{
  "intermediate_size": 1024,
  "vocab_size": 6521,
  "norm": "layernorm",
  "bias": "all",
  "tie_word_embeddings": true,
  "init": "trunc",
  "schedule": "wsd",
  "doc_mask": true,
  "train_tokens": 1027000000,
  "dataset": "wikipedia_en"
}
MLP neurons of a small language model. Each row is named by its layer, matrix (up: input weights; down: output weights) and neuron, and shows model dimensions 112-207. Each number is 128 + 24 x the weight over its row's rms, rounded and kept within 0 to 255. Numbers have three digits each.
Before each neuron's rows, "fires in" lists the words (lower case) most often at its 100 highest values on Wikipedia text that the model never trained on.

fires in: "all", "both", "alliance", "bullock"
L4.up652:135117149151129138102162098150084157155088121148140152095137132129126129121156116155124083077125102184114126113149185115212154187152109135098089128119111161127114156092123130120147106152123153133122124157143125166139116137129120156113126124126143165109165144108124195105137164132129129149
L4.down652:130120115120138144082139111131123109131118120137103155126084164176119135154119096137146121112135137121159106138103134139174148136186160120125133154130139131128123118116143147115135115152152117143072101139157132159147097114135158127125135095115181154151120138122140153139162135125125115133

fires in: "s", "germany", "india", "israel", "australian"
L2.up723:137116121195119142140131108131091118113089107105109124110130097113132133123086124120143119105149097116139115124100123126130146162090161103117128097155172105133104163157086096142116099080109195120094103154065074155106118100140125177139118165150147150098135095104142130113092157114082129109
L2.down723:122125097154120161163118101138097137110141124086126132103122132108102102110103125153099124116159112102104133181134140134119132135076132087098130103129111136132114144166130120117101106123099150135108150121152128117089113103154089124148139157087150137128101131133123105169092146095110126116

fires in: "included", "include", "includes", "including", "portrayed", "removed"
L2.up1005:138112108112120124136109123139168146169156046102121158126145158129149111079164108161117111133103084116162148153149109161119157127109155130161147143123100144124125155105140136107149151113119174141133101092172137117128137125088190160136129122127126094127120109110155125177157170124097115155
L2.down1005:113115126109118117123153102151211138151123113104110133130084114114127139157151110098150125117115142129111117103170144148074099121094151133107119131139128136113108147137109123137135131130130132158126156095148165111126132164186111180195146098164114112152139082133145134139169144128106097135

fires in: "that", "full", "figure", "seats"
L4.up658:087116150127139151149131127103109099123100148083124108106131156102106123156138108122107120125091138155183120140146125116167093160128091094132139153140132158106148153150182115164157148110105114121151130164137078112094098113119152089119116151104155113116150126120161141097124147136158098130
L4.down658:130157132120155103148097150134103104134125128140128136131105131121145140164098123063104123148109089105108124129155148124150087124055147152153082157103148114140137159099117153121150131150114120152116131136122148122083058156134096138163113157138145130135092145149118125124134111133149143101

fires in: "where", "what", "make", "found", "find", "how"
L6.up488:149145134120137137157112095178124127137128150142098152114162120117120148107130097116150121135124072127130153078132130115129134183113158180113144135110153170115110170112153133129131117125122128146130114136118161116133136133138166128132074112156141127077137153123138172121112113103114109156
L6.down488:111092061161133153133131096140118124120107163132145089104170163119144118106158109111105141124138080150132118078142109147140153153094089103096136146125096157082118137145125133104100091134129174144150162123116142158058125147114115119154107173124125111089103136124116153158172150108140113118

fires in: "be", "get", "to", "give", "g"
L4.up800:117117117113140111175088102118142086122118109158091090137125147095162133164130101168143131124154124114132155147126128111130126143136144145110161155119080138131174132156090159108132129158118144152141126111121124128117124139146147073049117147101120093096111094167154115111153158141142130142
L4.down800:102134161182151127113101112130174118138105114121095108149147139123109150156124134102121096176131127119145136157068134110125104100131188112123101144148114152150162150166127103061107144129119138119136067146147146145128137086132172146113143066172105147122122122138134157151134102158163146122

fires in: "not", "originally", "t", "co"
L8.up435:106154128117137131186165119140111123105134092090171129136095135132147141127139126097140145124160145144113148115119140134134088167165115141178196184124105106112123123115112104132180128126113105091172107138132138116120143147156147107107075134142081109133120138104135151099124112122108134112
L8.down435:120089142148084115088111133113123158132123127153108129096140105132103120175135168156113129169150132098155118161134139067124131163108142070108077144115137136117134110125133152130113129138140105161104087117094127068147121120161121186172167139121166149155123119138094117128126163122116122148

fires in: "record", "ft", "mi", "depicted", "marked", "m"
L4.up530:132148153121108122104106151098153134136130146117142120136149119127135133084120090151114138120148154104127141125120092111173137157088151173121131102180063145101132116113138123103126167088135109117133131147126152124082108125158103206097147129134146097100099117181165082151141184106120136087
L4.down530:188133141155136149146157141100088163087160120099140131142143126078099123130129160111135127156129129115118111158131115125132130143062153106131144109127081101129175113117113166145109121119125147159142153146107128118087164109109186122154164091137162142098135121116138161160133123074134127117

fires in: "but", "azerbaijani", "armed", "azerbaijan"
L2.up756:166077146114117103160122119115124131129128163114145138144099171133174145123119121125135132165117116138094125130143080138170132162156091129148150116177114177141134139128128184161132117093137129121145142136096092160117107098118151129112088143148113117108151142136135153175122155143126160119
L2.down756:139078135119117120106144110125116121129145100163136104124123105158100163118164135101143150122162138135123136121144117148116127165125131136126142116126138126145146112142167153108139116081117106141108144121112102124119124109149098130164155127141077146097160164147146117150172182128106131156

fires in: "career", "those", "people", "role", "leadership", "time"
L2.up90:105120092151106153150100126099155096139113115138175094133140107144134102127117096173149129125203140136138160116146136153135148098134119106145160146107108096117143115129130140163128151141157127105143118127150181195153098116103137123173154126113105069104172114146126163122135157160117136131
L2.down90:115127127133158134145164168201089144181109132082138116153123134117121125145110125126145081122101162146144098111137073134140134145109128130128087088117117136129123123129158134099105108117133137122126148093139097123109141110158134113074151182135134190126105126083140078119171137125134140103

fires in: "other", "also", "website", "international"
L7.up48:106112148129109134077124141175107127151137089118119114150135171122147138090102106086084126108153116111127147116129169163148109152118114117122170113096186082118097140137127116133115150146119136152174122198137112183121067065125161109133126096150125102098136113130148113148116137121127147121
L7.down48:088122117156130171118115140136133149117141153132108119119107149151114134121113128160172158145116118157146153179082140124153117119141136101101117127134130125106078124141045136149131118086133139130122114151120158136107096091108127097135142132124145092110166143152090093121127133101160098146

fires in: "this", "frisian", "there", "they"
L4.up390:131105137122111138143158134146133160133109113124122122112144153117161126113113117100089122113142106104108121054166126115172127165125084098134116167115131120105105156111168158142165132157130158111143101120077131129150117135153150158128158162137153120178124123150125079129108119127092117103
L4.down390:130158166148165097096126155136093135109138111131139154102137080154124108127118114138104159093095137136124113104169128108129089117141139169132126152111106098134158131135162115119139084133109122165093120119125082147171162127188118137111157129094127093168135187126126148164155090112100104134

fires in: "university", "school", "served", "centre", "faculty", "as"
L2.up389:101079118109128082141140136162141173144130130147162116102168126122147109090139127108115130094140141116109168127169149108140161164142134121139140123120137099118121135082113136101109126143138145122125113124052125147173133141121140160095126130153179133153133155152120166109133169143121111153
L2.down389:126113165121131120108102071108106137108128110139137126068144188104161143119154048128103137132151146115096146118177172122122152124162131115140118103127151143119103150143148158146133142150096115087089131099077100136126125121122140117087106089141154111118132097135130133096120135124119122141